{
  "d_mlp": 1536,
  "norm": "layernorm",
  "norm_eps": 1e-05,
  "attn_scale": 0.0884,
  "init": "normal",
  "init_std_up": 0.0247,
  "lr_head": 0.00707,
  "grad_clip": 2.0,
  "warmup_steps": 200,
  "final_lr_fraction": 0.1,
  "batch_tokens": [65536, 131072, 262144],
  "doc_mask": true,
  "steps": 5222
}
MLP neurons of a small language model. Each row is named by its layer, matrix (up: input weights) and neuron, and shows model dimensions 128-223. Each number is 128 + 24 x the weight over its row's rms, rounded and kept within 0 to 255. Numbers have three digits each.
A block is one neuron, or neurons of one layer that tend to fire together. After each block is what it responds to, as a language model described it from the Wikipedia text at the highest values.

L4.up59:132120136115115114092140115144115069086121114097108129165158158124089169099121127149080121142090151161125106090059105110103135089120137082157130152115107148132147156163110125110144097123134142128122160106169111076151144156115130142143112106120093117135104114128107129110141119097105116115
L4.up189:120150106116132131092177189123127115080123100113125144154105115089099156103086113153128161133105161081125129153105104106105172150146160119146144108092083093099169131167132160117110109162132186103126096096154091118115145161138106122121146128120130107140100112152124096112128179181146123135
L4.up472:163164110077147117103174121080099104104144141157124092150128090116116145156130128124099138155105132130138158120102108125133129177138109079147122131115117139126102155206115113110144148147132142140139128102118122143123168134104121138117138182158092146119164137118107118154101107172145098130
L4.up497:123124131125127123084155125170144129106154096074118112134130158124101130120150101150123129124079116127133122127088149122145153120137087127152112123056071169125118107152133117158163121134087122152076138127147090126160140134114115156118117151148131128128101139083100111124132097149124151129
L4.up802:155170144144146159107120127119137096122147064113119112121164121122099132141117113127139092145144120144123125173117138142135097160108131182122133130165144103136082153117108136185130139174093124161157127126151122075115149088129123141108107104133115122157126114185106145116095152125129143110
L4.up896:105142136174132114171147174107136169066160113115123128133127122108172114094158124095116143132146111095160126157147100127125151115108092111133146108111114110145147153123127135124132117127121148098107120162165161145081183133110089108138149106143138114124138114111147113131164102134103102115
L4.up1185:165147100097123116106126145100101107093133115124095134132142150149103115119125103105099131148113116143114110144067112123091151098119119114124166121146095198160145123131149127138134132097144085169120123138188135102142121181157111117140124145113093143107178122159137177167098172118085145134
L4.up1251:099101110112118101094108199102095096084094088094124117087134154138137171099166110118140173085112146132135178093086096103108151105123157128142149107099109124127137119125142122167105109156123144126082106150154092123104170156080142108134106116159111159110133086130089152112147129150161132121
Responds to: Role-introducing "as". The word as after served, serves, retirement or roles, introducing a post or role in biographies, e.g. served as professor; also "co-" and "was appointed".

L4.up101:126159111128133125139153133193156142156094144146122161138113125149178092149122117143181128101109158142130144147164172142135156153112175126113098136163158110148140138133127083087156156113098078165088100103106140121133085128113139125094169133159121160114148155142131144103127136153191110104
L4.up471:121145122126062134102133126154106175132154135131111146131123136093140156094143134164091145110116102095149161165116140100132098116123134156114124104074105123177154137141079130120121091132151121154138148098097122157131115128099116118112090120146087122124121107180066112092142116127071107105
L4.up864:145132143127127114167108093150114105146120151123122151115150127125137122099069121097159156167142105133137149118142125157118113153093131113104143118140155131107107114173143101159162108137146138168105164126078163110096122139119194141112086166129141157166071083125072140131191095129103115148
L4.up940:116106116114134128130123128166173108120128146145138171141135134095131098100107172106143148161132128150144134130095123146121129108115136107144144130136135147130166120119143078086154136122132116151131141135089123123140129146123139130100121142114172148118138128157086128123115097131099061165
L4.up1049:140137172171132152103125136177140165130142129111120131144156136095136112078138144146104161133142177144112103111120097140151138142142112123084156096096123128142117141136109154139181099143164105143154164142115164123172111134139165119097164137095148128131098106123067152107151109124087113140
L4.up1342:087139097164112165111147088121131104156102135142142121126098145137113136145175177134129100132137161113127136146090130144083119136123151154125132127108096136102138135162179096121172152124139110114138131108103114099149176153094136125132182133145146136170095117165112110100109139158138092162
L4.up1370:092135142116163095141133106162123111106120115179107130124146123136145091129141151124114135071082139144085170112143098109134113145174135100089105124165111170149142147115109138139155093141082108082175117115140119125115130125122149139087107130094152152089113133113148165114106111132182137140
L4.up1522:119112122121109146145115108132152098185112112122127148139131116154124084112140152177140151148126106128177131158073152105143124137142117164113091121135121083122155140172110137119173109078147146123128150117133137159142126114167155099148100124113157155094125154137123104113098149105153141130
Responds to: Time and season phrases. Second year of a season span like 2006–07 and 2024–25, plus prepositions right after a date or event (in, on, at), mostly in sports and biography text.

L4.up99:127127110146127118110078140140135123126092125118133126146107114128173074142104125108112137077149130101159169168153110143076114127116110164126131159138145106187147148128130121122144191142106089180188137159093111131162122096152141140155149129171133131151133145135148113140114117133163143099
L4.up546:108087133151119146123116090116142162141143137092198114140174135139135114156148141110110130068142148109112155133100125138150117106121121148106132175151104105158172077115140153159119131110140115146166106122124152146151103145137154075091124137142147127115134160106117104143119156154106133120
L4.up553:135133131124176107109109120126118109094101108128155129107097132154161096142127174126111155097158124152089132131119124150103137102110149156137105111105138130118073111113123108113083187150170122136122117106135143107161094124134132149188145111145155057145092160102068128136108084129125116108
L4.up620:140096125108156112155097167150127145176087088082137145138124129101143116114106132124069169082159132073130131135178116134109155116094130123104146160110151139150125124129124123098125131144128125077152108145095135119137137135123085150079098123168149157113153108161102117137137141071099118131
L4.up846:131127126111142142143127119122155116115153117101095189147147112192119109082134118093086177094133173113105122112140129125140101130141096141125169133085151182140088113137120073097083123128131159108117143131165105136141123055129102166170148100166095158101149126114136122088175113101104098155
L4.up870:149159145136152155144100168103149155133099148115130109136100141141134084136139140120162124063135163079130117123167129087155137107130156163108104153108128158130109137117165122087102168111134119072083116151117120127151112101116096175135194130181152128078136141084119106109118120110131122136
L4.up1005:084135111094109123157119108152147174149130129128123087080127128124091101083133117095150122113091145130127104121089129125103146151099157135126120106154177109123091137113116082093094095143141145132122155123095179163119069123125149133126125156108102175176120147136070155110111147142135091126
L4.up1467:141112157096130137139139105133127176139182099145150173123138130125094145124119181162147127127148130078128130198125123159114161092109153187154160116124155166138177123133119124132108117111157136163116141111113166127113141127170126123091100129102146121136110162140090128111061107138156145128
Responds to: Coordinator between paired names. Mostly and, &, or / right after a first name or proper noun, linking it to a second, as in credit tables: Mendelson & Melendez, Umbanda and Candomblé, R and Python.

L2.up160:164139131127148135175109097110163108127152100136173105098116119100131120101103115112169084117155072147115051124111107099099108150146118105117141121093142106129146104142101121105119126091117137116172168140131193143118164068180113134138100142140126063138121104107149121128152119127117123134
L2.up894:096133126143113150120144085155112152128143119099134136167126119126146146114125097142117141118154096087138081119129098135118126106141135132142104143106156119142102140145102098080142113065114152113141167106199135150098083106119128108177155156130159107145139142148129123160124131150132141083
L2.up1311:117177095159125143129126131135098143126139128107112121133121125152104082122068077103142143154095139147155119097140153156157124169131105154119115122092117163131093166115129141126118104083119126146129155133118171151158080140127095139158104145125123171096086089173133099129088115111116148144
L2.up1339:124078134163081141170183093132173096111114099092137117155137101120119162144128134118122086109132143186141143112114099115133143102159118102111129098094090123170156108134104130098122149110094163090100157118118117168109126096086153099104109141151131183151142183166160101105123161138120148132
Responds to: Mid-compound continuation pieces. Inner pieces of predictable words and set phrases: hyphens after re-/co-/sub- prefixes (re-election, co-founded), mid-word fragments (metab-ol-ism), and "well" in as well as, "place" in took place.

L2.up381:152172088118128102114126115109176141135132101158152124137176150093131139121121135129141127127128154129097106138107133088125137111126120151126143068105104136139097120149176131135125143119134113116114120109124160171120159130144137122134169108087126120115116108149120124097085116110134168106
L2.up699:174116127136124155142117116126153156094128157122127110152164126169130141163142075114110084142142104111159125114120109125120081143120112126118115094098081143168116109152073122105160172095145159106098112140139145121164169173162104116121107121139133110159170128120117114101087147092123138120
L2.up1114:133117127170156149137115151123180107082150122104121124123148151135114139156164100106120104121123131130126085142123144125135147117160119143083137088120057122152088152110113124113133140091094147163109118126123134133092115130129134103147126117140179135149095109129103171113137085128153113143
L2.up1244:135119103124153145132115125112174093157121141134132122170157139169104137117112090110141102115180140151104129120065130161113170129089101148167100092092107166111146172141101134123138111095111125132109124124122135103092148132104111104169119145139157154092109151119129156175127172121161124047
Responds to: Coordinating conjunctions. Mostly "and" or "or" joining two parallel nouns or phrases mid-sentence, as in Spanish or Portuguese, anywhere and anytime, row or column.

L5.up346:121083139163155133152156117167140116100142170133109134151093134161128172110169128113124141127101110109138146115140149097130112137097138103126071121128119086104170150097111105092127127102145142129162116134126077181119132164148165097130119124144149112161124112146111077113130119148124066117
L5.up1317:169117131126134148112138145131127121113131119186162156141161133077133117106148131133117115101112167138127140156120150138121076124138143109141124139099109128129123153124116133168131162154099075146139165101108127154071134126157138104078098104108143120108086132126136135127120158121113102105
Responds to: Clause-opening connectives. Words or commas that begin a new subordinate or introductory clause, e.g. that after announced or wrote, when, with, while, and sentence-initial According or However.

L4.up6:101149108093109134160094134122104113135181128155136160135071094104156089134107136144139119147118136072138140116146137127129077157111148123153138135136151162144153118140143104088137118127111062124156116091121135070119113113153136133107123144117167130112120165160126137154094097123155105140
L4.up200:128103102126114106129090134101137107138164106112110148168134092128134144127118142124146176127134124086099152124130110143114144158118067106072102130139132146132148132137112124096163137194144129171163138107133146096112131156093123108100120127166140143124169165120145075089171090076156128163
L4.up310:133198113146129161138120141131104065137132105122100157137160105110107118119121108154118167158113130123146103100147116145146106132137166134121144112135105128147134142151122113131147146130101120121119143147120110060118100119121123119102109144139121090109155155118159148093130157161163116114
L4.up575:105110123112094099130176142138083100136145157126129138143104119158148150125145104168103179119148113121174118110130134147136113148126138139121096127137125129152115147135142134108157150156139142120129130106116142119157141142075100124137132141101136071112135109155124125102170123117149105167
L4.up585:147112131121126128116124107109115157117144083132211112110145108118161141142129167085096128077144119125099135099134106107141140142131148148121153075120152112104136131131154115096094133155132117124166168096139104119111114114113109115102152117110109110115179140144138120121143152148064128153
L4.up614:098145188104106130096139165141160127124133103142114135146111137100115120133161137144113120148109176149124115148125137162146132118155170091096169145159134108155120136084130128117117127119165125121144121146123132109156083139145130131141149153110178133128151121153129111113148137106079108115
L4.up1040:164112118118146160132142148151150104131128093111086143062119126126160131137144151131169126126102142114096152138143133160148108147131158095108120160186147147130117092111171133121151106145142086148118136144136137083137158137142084175107113172136153152132145118157149118093122101055164108146
L4.up1439:176152131121170142139117136149130125128156101120135164111141105126123116156143147164123103106119155064113144126130131141148094139110154123143142138176150147106102107164158140118195095149121126110155098139142144123110154119087087079136110139092171114089150153104108121151113119110177152154
Responds to: Units after numbers. Unit words and punctuation right after a number in measurements and dates, such as the in of 5 ft 10 in, m, ft, cm, or the comma in November 3, 1938.

L4.up281:158133115165147112095126123105097134102126149113200114126127106104112134104136112123150142155113145115129123127162099131124080098147149154097118138132112130156151140149135119162135165086114132131100132126121125116108130112121114106096143127096114119142135154121184143128146173114138147077
L4.up401:133135118135148118122130155097145102112125141140165095140168153141144145123109084145085172114168127111121126177138110146116153165153150092160105120137145129115146136120136128113179098169112082124173148129119149172113177142098123127113119173115109122108128149126152155148113172155166156098
L4.up480:114120166111131123157158124118076109136164140149126100148121131144134138118099109135137098150117139142107106148089149163111133127129086086081121125099148106188147153154114139136137107121153140139117183122105163111107136131087121113137140131098117109141125104070155162105154166096141121117
L4.up577:115150159116146126100194129138142150137081087108107127104170131152133179126102124121169165101123099147145112143102133138148120147184097166099120129136126131125094115145135106156117129142127144158153104095146133119127153095138139119153141114169123130151121113115143143121109138131161107109
L4.up1105:159106156135150129140116112132106139128148127103142150107139132143104170141124105148126124094160104130126103121138103104150086132130108150100109134120119119100123167122109105157140079091116131121126124105126110113158144143103091109137154093103136105150116118109119111118130145124135143099
L4.up1205:142125133151172123166141097140130140097140110129168107159150100138131174147096133098100111127110140098175150136140067134112108104157142145131122159103142117188145119174112136089169133097114151154108155135128144086130124119126113134125133120136106127151092097114101131141110126165136124110
L4.up1212:125167120155147124116100171143121102126149169107121122130128113150140117166093111129102103182131123153156123075122120140137129142154139111139139130130138111164138111096139076136139139101139117183133143120114109132105145108134127106115150101134121142147092156082102146102100161167142166100
L4.up1421:127160164145122090155120120090124126136092127175123106093112113144159124175098130101114129104114131129113084146116118155102136105144149097121140116152154171148117124158144121106175178113137150108139134115118164122087156089085114093143118170113149131154126135139116103121116136171108149085
Responds to: Coordinating and in headings. The conjunction and (sometimes or, &, |) joining nouns, especially in section headings and table headers: Awards and highlights, Qualification or relegation.

L2.up203:123103160088095112110112104117121098143085140115151107134155148123136132131103090130152155114143122121134118145119133104134112172146139130138116134077111101110166135158084151139119131129130102100099173124111137090095117178179133093148117141112122109155083099110141129155139137105132085159
L2.up358:093125120063115114144128108126111122143096137121166119132126131170112119164074145124150132155155112108117117131106138121186145136142124159141116139078128089174163056173094128091136137152093108085121127131101135125111118178111120122144096142140076111148118093162114107139097152138124108175
L2.up852:141134143129134124112132135126129116116141152104110135143146158109126126094140143100124170096136159132108129121112132143142136124148153087179090126143119167108147127130100146146139118123109115124090116124124115112105131126124113064104129112117159158176088114142157141104142076090130151168
L2.up1051:124130160144105135105148135137133160181114105128110061161107123135150115165118115127152104134128174130148118147107101111148119121171129115128106131140070123114137173139105098099139156142097126156117154129133094140119116132139150117095119149133114164102175107107120157122129111109126118182
Responds to: The word "as". The word as in most uses, often after a verb: served/elected as, as follows, as a result, not as dependent; rarely declared or generally.

L2.up77:115077123150136117114120134122149145133107181154134129105104096208121152141141125162127165109129132130112129137102112155130084134116151080150115150133169115134140110123083127102168134118087104120166110114132115151160186168107124099123139081136103117115112148114123111155151099177086137138
L2.up739:143101099128100130101110130138122105115160104165152118137129106138119106111124131155151103119113079150113094127097139144119154124136113125105112134148138099099110148107116154119154094143132134122118140108127104149126154130100126139128137151133178130102128191164117146098105122118110136141
L2.up1274:135144134135063104099129160146103165115127103131171095083079106108108145135139143113178127121170138142134139130127116176146107161129135141134125170140149119131183108133162154121135128092143120105115134081137133126069155141170144155133168118136138166177065147142100118127116116099119125141
L2.up1358:122115124094144089150159128140151139145157130148119151141092138122100111114109106156174172144191129143115121165097083151118132149131138126142134158115186132106131135156137153131117108120129104152149127120109136099124146133167121126115143147145138122149116154109102115147146133116095096134
Responds to: Preposition "in" before time/place. The preposition in (also sentence-initial In) opening a place or date phrase in biographies and histories, e.g. born in, released in 1980, in February, plus month names right after in.

L5.up343:117160157143149139124146131131113118112143127110081149122153108151105176136145126149142105178130142132123158104119079132142080135126132108177119111107091165130164149137115145088142151107126120133087123107145143147147147094079105117148134153147136174111099117138138176098154159106132106118
L5.up904:117067137152153106094108149138139133118179099126087117152103131152149112133138126121127157181120134138114150135097125137129084140146147102106113134136064129113116164164155138106155167091133138152134166096098101159075145089130131084152070157146162136157154091161142127132121151123095121115
Responds to: Mid-word subword pieces. Inner word pieces in the middle of long words split into several tokens, often after a prefix, such as trans-pl-antation, reperc-uss-ions, un-educ-ated.

L2.up568:157083124208120146135167148130146168130113118137133162119136094098125118100192151083122080153128144143111163101157134160116138181120150106108126077129178104129126149142088122132155136162136147135133111125125163163139098123125147121117151131127146139116091130136079123149138146116143115100
L2.up578:159120116109120123097141124069160096106116088106179126128093130134102153162120146093099130124113120141145129051155107132135128128160107133133145113120150131125146112114131113144136144134181128123143136100140118143152126143144143114126150151143147150132156149133125051133123140111122131167
L2.up672:152117145170077133103131115119102153142134086097180179154126127139145083131118155167112116153158085118121123158141129130133104191094140166085124122140111155138134135154131086121120158105110148174092171127130117142102139128126109126140093089102117136090121129109149121154113136143130131134
L2.up1297:141108144128098111101078126122134143141121093137163152123083096187111099107103155137132145128140134122129102098134131100176138223142172095149103132140136110151147097139140134109089114111136131136117128165136137136111160123144102107151142161115131114120122155120132153119123130117130152134
Responds to: Numeric decimal point. The period directly after a number, mostly decimal points in table figures such as vote shares (1.3, 5.60%, 9.24), and also item-number periods (1., Order 7.).

L4.up38:087119205178155119154138141101152101103131149134167113100097096105122173128124133124145105113125124137116147159150160120146083125128158139141145131075140127144109136137169133147139118142110081131122149161119171128111134098159104139186082096118118126105114183128137174165093110136117163079
L4.up78:173123140153149163106107124131144119094119134184143147147132124136100141150168136127140108136146163125101092088103129078117145110111124134111121122139122131135068151099103130127086101134113115095138189121115148129122126123104137108152114096119155137120120086144117137107158124114129101124
L4.up120:132144110133108136163136121157134114143130108133079132129113121067113116136099116151138080110125098127133133109116134106137143182146099156100163094116122089130129142156155166129095095143141132106154162138092141114174150142132106088121144101099165159128135144101098131093124125054135104112
L4.up245:125113158141144124109164145137185099134094114182080096139153129104122144101164127133095080087128118171132114108075103120118146174119132119141123084093110149116185136131124098137150133119167165116085138092122125167124088138114178146117128088134162138113135109127114152144147120137121143143
L4.up591:136089126125108124124140148103134139101134102124092164113135126098156158117133131174154091119121135140104091132151162128085120110144093092111130098147101131109190139149110122129124143116093133130140159123129143129132151117138122119125147073154137142108111114111123125086067111162120109104
L4.up977:101133132168135149158165148132160133142130130156088154118132137125098121107140133173193139132096122123141147111154102171126136144110147160153151099130124132109174136113170147090107131124127161153147091123156133115099161133108142130181100174132159127156123138141123163113137179131139101091
L4.up1025:150119135129148133121146125123088144100165152146142133119133121086135113138145117128150172124097120130137150059121114157155121127107122143093106055134074147142120116131160144152123120121133058106142132122113155132163089142095133148117112115159168114096141132143115104201109099114111126098
L4.up1314:139105156139130118178144136111146097133078111154136177138124104109151127100109115116127135117143113110126108093123163152123088152137093134144163075080120113133174127124142108141125144134164139115171135132134158119180114157134191094119117147127160178115159163146118113115127094155113145119
Responds to: Clause-opening boundary tokens. Tokens right before a new clause's subject: subordinators (when, where, that, which, whom), sentence-initial When/Instead/Until, and commas after introductory phrases.

L5.up290:116150167146099137096148160127121124124197129155118118139130161143136160106124113182118107137156122175142187147109111157166118115157136150153081120088151148084083114176123103128139157113134099123153119134160137123148121125173124116167077102154126108121120143106118145140064120171141102158
L5.up632:133111130145105120112147136156109122136172102135121135112108114090127107116144176146144161133120120131078127140127124149150107131111144126136095114104122154150144139143112128133113142117136152118108146136158112121101125130154123111132068105155129134137158169122138087138062154175122096153
Responds to: Title before a name. Role or title nouns, often the final word piece, just before a named person or entity, e.g. Major-General, announcer, philosopher, and occasional appositive commas.

L5.up45:129113160154132137086139108110217151157119117105137133115163111129143120122133156091112110124133123181085164116093154154111138148130134103119120098088118124145128107152118113125096156111188118180129117098096105126122145108106138110122119134119158081137105141148112126126147111127131148156
L5.up538:143137188123172121113130144139138144154119138163177124125140139124108163117134145118113155134127146096102103158107151136105109132144166093131145095133154154125113142164133081101111135171162138142119125099098106131125102123117094142091155155113135142115124142152132120107102145148125145136
Responds to: Link before next name. Connecting words right after a proper name or verb when another name should follow, such as and, with, by, against, defeated.

L5.up28:133114154158127092128131141147107107127140195175095125150094099074114111133154147142127128097174136133129122117150116131141106123138136115132130116067099144151110103141143134116160108125180085135134141124117091159133081096103125167125156109142168119066077161160135128144115129110097122098
L5.up457:120102118172141128119150176149129130125131124171103122136114119168111105105134122144170135064131107133139118149158140092113061092153166093122144140108125102139149134142160156140124128151133148093144126154070149120105106103140116121124127083184091108104070119140093113113177137126133088140
Responds to: Relative clause openers. Relative pronouns and similar clause starters right after a comma or opening parenthesis, as in ", which was", "Smith, who", "(known as"; weaker on years in dates and mid-word pieces.

L2.up815:148125143111121171101144120126137097158070128097111150117138090116160157115138122107121100153142139113128096115155122141118132126162184158118148127111129122156120139177063103144124125166120097089113103135137124104113100107150098104100107114086120106135136134169141156144118129097101156133
L2.up1014:133111167090156143104127095116108129104144105179133149149104123132097214124132180080094114125123160125135066138145136103134126116127120124145111134134146147146141112104144115188164117128124163124154107121101079119149130071148142133111132115087129115145126148112089116130128096121118129101
L2.up1459:136091127110118115148120097138133118156168115161200137167126069132125108119107142111112143120099132119114139112123109142159138146133181119109112116126156106125115160154104165114092117146115128138160156123138119139111128077111134116115145124131131111156103126153114155109117144099106173122
L2.up1478:145102144096116118138124114141140124096119117148167090171142116108141136152169116129107113129110090137077114103090141118111117123094133137129111136090091130161164141123088136137105158119177123109117164145145103091147107098128133112124119128149167095151099154126132116151163158094110180134
Responds to: Comma after dates. Commas closing an opening date phrase in biographies and histories, as in "In June 2023," or "On March 23,"; occasionally list or clause commas.

L4.up206:107100105110143124130133155115122143129133179150107117134119136133130132105087160122118094144131153149092183103125095110148093154144102128146167150094123144115157175112135153141103140115102148115117135155109149173141112167159135124136118152116174115143124127117148083167132162132145147131
L4.up321:124080132162160094133114122151127104111139150161087117176110165122111105109135115132120124107086073129096157112178122138144106146124149120135167105110157123114138124156135104097127118147153120107091160139111111151128160141159116123079098162122165135116122127124128133111157117121134151125
L4.up350:150122128150127121151147146157112134110150169180070124142150099119132108078129123102128106103111111090119157156126109140089121157138098079120133106133085139128118145148127122142106123113110155122135139148155155140144141134149152141123134133136116099119128150120127161124132144138109158098
L4.up886:109106118168131182152112164135188112111151159163126113176102118075150122133140142126183114146132127144166163146136104126142133121077088113120109126107138135098123146125104149178110116118108123133136102110141125147139139135149163121106136128146112140122099142098080127148143113104143133130
L4.up991:151064095154129141167119158150143096071128153172146120113093116115153120163092158112101135105101128163132154153109120140105094121146094142119147109084126120127094136147120107169113098095125153114125155153088088116141134119128104153127120157114124112179110103127125100153100132127094110116
L4.up1373:146097122111131115159119157141150146100123152144163174127146091108151143168129138137103138145123112097071159112182102123160181158126113091110147131115087149110127072131113177141131062106100119162121140108098112112134090156137144166109113121144138152132119118161126128160134132111143138105
L4.up1428:130138139148160144126117143095148132091112166138102135132105155114132118141101143131122114109124134147101144147081123103090164128119120120112156104092109130130144145108142163128173120122133094137123115138109117123132130128122157129130105128129145164136161131106144109157140136176125160098
L4.up1432:104085125137115121133159109106108146121132148183114156154144153168123122113124152124154127124142126135114158119107086118104092115129117131129151120099140152172118145128140172116099110179099113119135125188118144203119123145151144071162090110146145099151096135126148121158115177133129118119
Responds to: Comma after introductory phrase. Commas ending a sentence-opening adverbial or time phrase before the main clause, as in "In 2024,", "Three days later,", "For every 100 females,"; occasionally "when" or "which".

L4.up26:115115159125077133177100138133105170159131135115137141098111132153137157111113129101068125170103137111151139083117099142158121130144176145101140155114108161150113135133118101118140124160112127111123119179100117123128101097137090095112116141143114148146134105147136139135119106122092147136
L4.up77:106133152094167114156119108148134081136154168159146138118127110130126135127090118090112116111148133153105122104074136113136101117127104114092106133143094102159125139121148103130123110113125158072082123103127141104158110127113105080153160164118107121122120094170180110106139133177116108133
L4.up213:153101074158106130151100166089136106158129128137131149159133149128124148150155135154122085133119112141115115119169100111085098124152146117136163130115138100121132174103114122112110098136113132100168102068137135135123103123159136160096103114114109151138093114109151115102148117141119139077
L4.up335:140115121118149132123120152123123111151158120092126139119132181144123192111119156124115105150170123101114139117120089110125105171076161116159172126127150141128097159122112102106127130076092128115113117078156101121109144118099143100082120143140159150104114127092109121141111125155079179147
L4.up903:183135147133128143162124141152138129131152148147149110125090131108170110118132110134109141137146108117135126126129151151134140146105147151150150101117134078157111112075081139145149120168136144104145101073131070097131107077086151114133135082071165148142175175117128126107124156141144182087
L4.up917:134116088104144165158141108089129150122186086146137156126116132124128114172106171140104116158129142105146134122116142109126098163115152151182159167112156105143127133141111136130078101126111120159162141154147111084105124066146107137139154104139103149130088097135112103145136085133073161136
L4.up928:144098093112109131098124142144125123131141133146134122145155112102105157114111112128110127137184109064108138098135096103128133087116158137141131134149105141123137147135110127115115150097159134112148155128093158121135105103100166122088147165110148098093090102179130154149119136129138127102
L4.up936:118128117165114116118137108145129144113205127133139134137126141152100161091103117115087086107132117116113104128100124084147157135099140124141106117177145132165118132180148118136143119142118138137093131121143090140127112133115093143106126144141145117120111094140104146111134125129170100087
Responds to: Mid-word fragments, table pipes. Word pieces in the middle of longer split words, e.g. "ap" in dilapidated, "l" in Midlothian, "all" in reallocated; also pipe separators after table header cells.

L5.up583:117127103162140144103171091144127133171119153162161151137139123069165148145134133150096133108130102166108127144095137168090156122118123115107132131132089172128139103131089103130117106169100107146084133149175123067096098118159127120144137131153089128133121100129137125101139096112078145156
L5.up1397:133125131110152102070168134156144073123150158148075108177127114121109109111107179119097146122128115139118111152076105128147143133148130139175100072130123131160141102164095104132119140105114128128117185129170142132127117113141092157142112152099087118166097121121124117113121131098126133139
Responds to: Role-assignment verbs. Verbs and "as" in biographies just before a title or role is stated, such as became, named, appointed as, serves as; weaker noise on numbers and word fragments.

L5.up175:140133096137124136111100133135131163130118119150128158101118119107128143112137116179150141156073113124131108136178110123103115150108156095173129150114124108117119130143116152130136191113135135095144087118149132129139142120146105141098139138161139151175158108135149135137049164152144100098
L5.up889:140107128103149110098138174093157146100122139117141109130135101133121147153150120157102107108131122117115120169117109132119170084127141113096089097108129187128112175154144133121157148140138180151110142108095129132132132126105152111175148131133135111162098168122114120091122118137141117111
Responds to: Coordinating conjunction in noun pairs. Fires on and, commas, or, slash joining two nouns or adjectives, often in names of ministries or departments, e.g. Culture and Sports.

L2.up99:152119124066141093119151113138152117092130156084123124093109117146098123126158151123103129071125099135126131143111126099138141139071115145176143142130147129087145147131085145107156150149195165159123160155166138115128086145164138104111149158161141131152110138175136129145132119127143168189
L2.up780:148108127104168128128108105095139132124134120148135124105101111163144147136147125091127143115126197099090137136116157139094141113130160143153144179105142157102121127127122138132099118137106125141134119134139063079135105140166157100128147119154151147133133114149125113119127114105112166106
L2.up800:145116168097092124172142116128130133142141123134121094136138146108141132140161147137096133102108142082134116106143169159125140138100104134112139127132124157130118072173080144092122146132141175102124126152156101088114110132168126134160137128141119123133123104129195129135095106109125121132
L2.up1281:134150142098134150176124089152170124100135109146095101151134094129134162106155153116125124101093143094181133103142167176120115100136146192098166147123132102136142101158123168138126149121158146122148145139111114075113106124114131122114091148140174174163160118158193122136108127143121122141
Responds to: Boilerplate statistics and infobox text. Tokens inside formulaic data text: census demographics (living alone who, age 65 or, population density), infobox fields, coordinates, climate and percentage tables.

L2.up119:137103122137162083112143113114125140108166102132131132120140142136119139112129103145092102137110116161128126140106124112079076150162105113171149081122124097062161148143101152123116123128118139092169141137146124137150093137109168102133157115133131082158120123143119134140196130158153133038
L2.up792:110069118135147103094158095095110134132086155162129147153118144129109110116160162133163134125125137119108111116154120052180139150127125128140137103112130130172133125111109123085115162176126202103134134103142107182108184141117123080153139108139121122123134129115135130086115170113139100085
L2.up1087:154172107147135160134156132144119131127136164104142138158153136080125119109177126150095151144164145134148114139144115106119134097120109109127130126114140130096156101153099125103080184132153159125129089118087137155102131148142110113136097108119121088112079133147075135138128145124088106117
L2.up1347:184111120139126134126108082130103130090145160130117086156130068107097123121095132139138114133124135136129127143161133137164122134108123108164102144132138132146126121111103116147116140103151152098130143133106102107132127119155155114134124101159154163135143114115106126106151219098087147109
Responds to: Clause-opening subordinators. Subordinating words that open a full clause, mostly that after verbs or nouns of saying and believing (noted that, the assumption that), also when, where, if, because, although.

L5.up386:146155131113139140121139131095092118109096173155129118119110110101107137144162134143143119140130139137113153098106106113140119119123141115124127106100097158147146109145102093085165113155084133111175162110180103132121096126163151160105134090177158158106107082129114114105150102110131137131
L5.up1407:111142107129151124155150103097143137094134138126134138140190099122117116085145130116174141132118110080131132110133152109166104156144147125103102080133133166116191153147140084115110132151143136151164100128130127116127120148142092139106120126153132140125119144142130145145120148104104157110
Responds to: Sports records and seasons. Tokens inside sports biography and statistics text, especially season-year endings and age-group numbers, such as 2022–23, U23, under-20, and function words like the.

L2.up392:129097124124135140109080078125114120145166093115114104153117104148118128114109127116097081128135148178103127165117146178127130122127087123151123110100143167139104114121153161147128138136117083166160100123132117109153137099167143154137161114132090104192074149075140171155156097158126147096
L2.up1088:135157127165110140101098109138134113111184104111163177126134144153094137137153133136088100142127113109078120155179148127108188143084108134129081124163130136125180084149129094147129096133124190120118108126121148147113140148167095118152114106101080128119117151151092106143116135147090123118
L2.up1179:113108125108137208142132092136102142106121107150161147137119115166125126137148122123095137127128140153152073135127140161113143138092134114102123137156149097146167135138105093128119153115090076177160142139142101113145161133164137129132141104124099118117146109118140089148101138113080120160
L2.up1266:131075133085142102142072099144109127118130138095173120121131152152153156111118084100144123128151112137120119135076161109142138085150143121131113091114142107156130138170128110143126132153133159164104122104128158106137103144096146102149143095107095142149113097098131106134106099177125094065
Responds to: Post-auxiliary adverbs and list connectives. Words right after an auxiliary or subject, mostly adverbs like also, not, since, just following has/had, plus and/of in lists.

L5.up1318:156114155129137158135094107119123086131126139095093116134139115143146158119055187128104135111138159153167155138176092190158123129137164113112102126160129159140112106136108077126156142147138117141169130105114092078167147124106085110092161115144113136145170135155117108132134141116094133153
L5.up1503:148096150106144158153142104125132116138120142141127120149132120108185132112152149141069142129127136161108128139129151168108108128105136139110124148183107145176154119156098114115112173122140110109175118130119111139125125158102151123125097116189146128156122110121136111067116175142104174103
Responds to: Numeric-context connectors. Function words and units beside numbers in statistical or biographical text, like "and" or "of which" before a percentage, "years"/"months" after counts.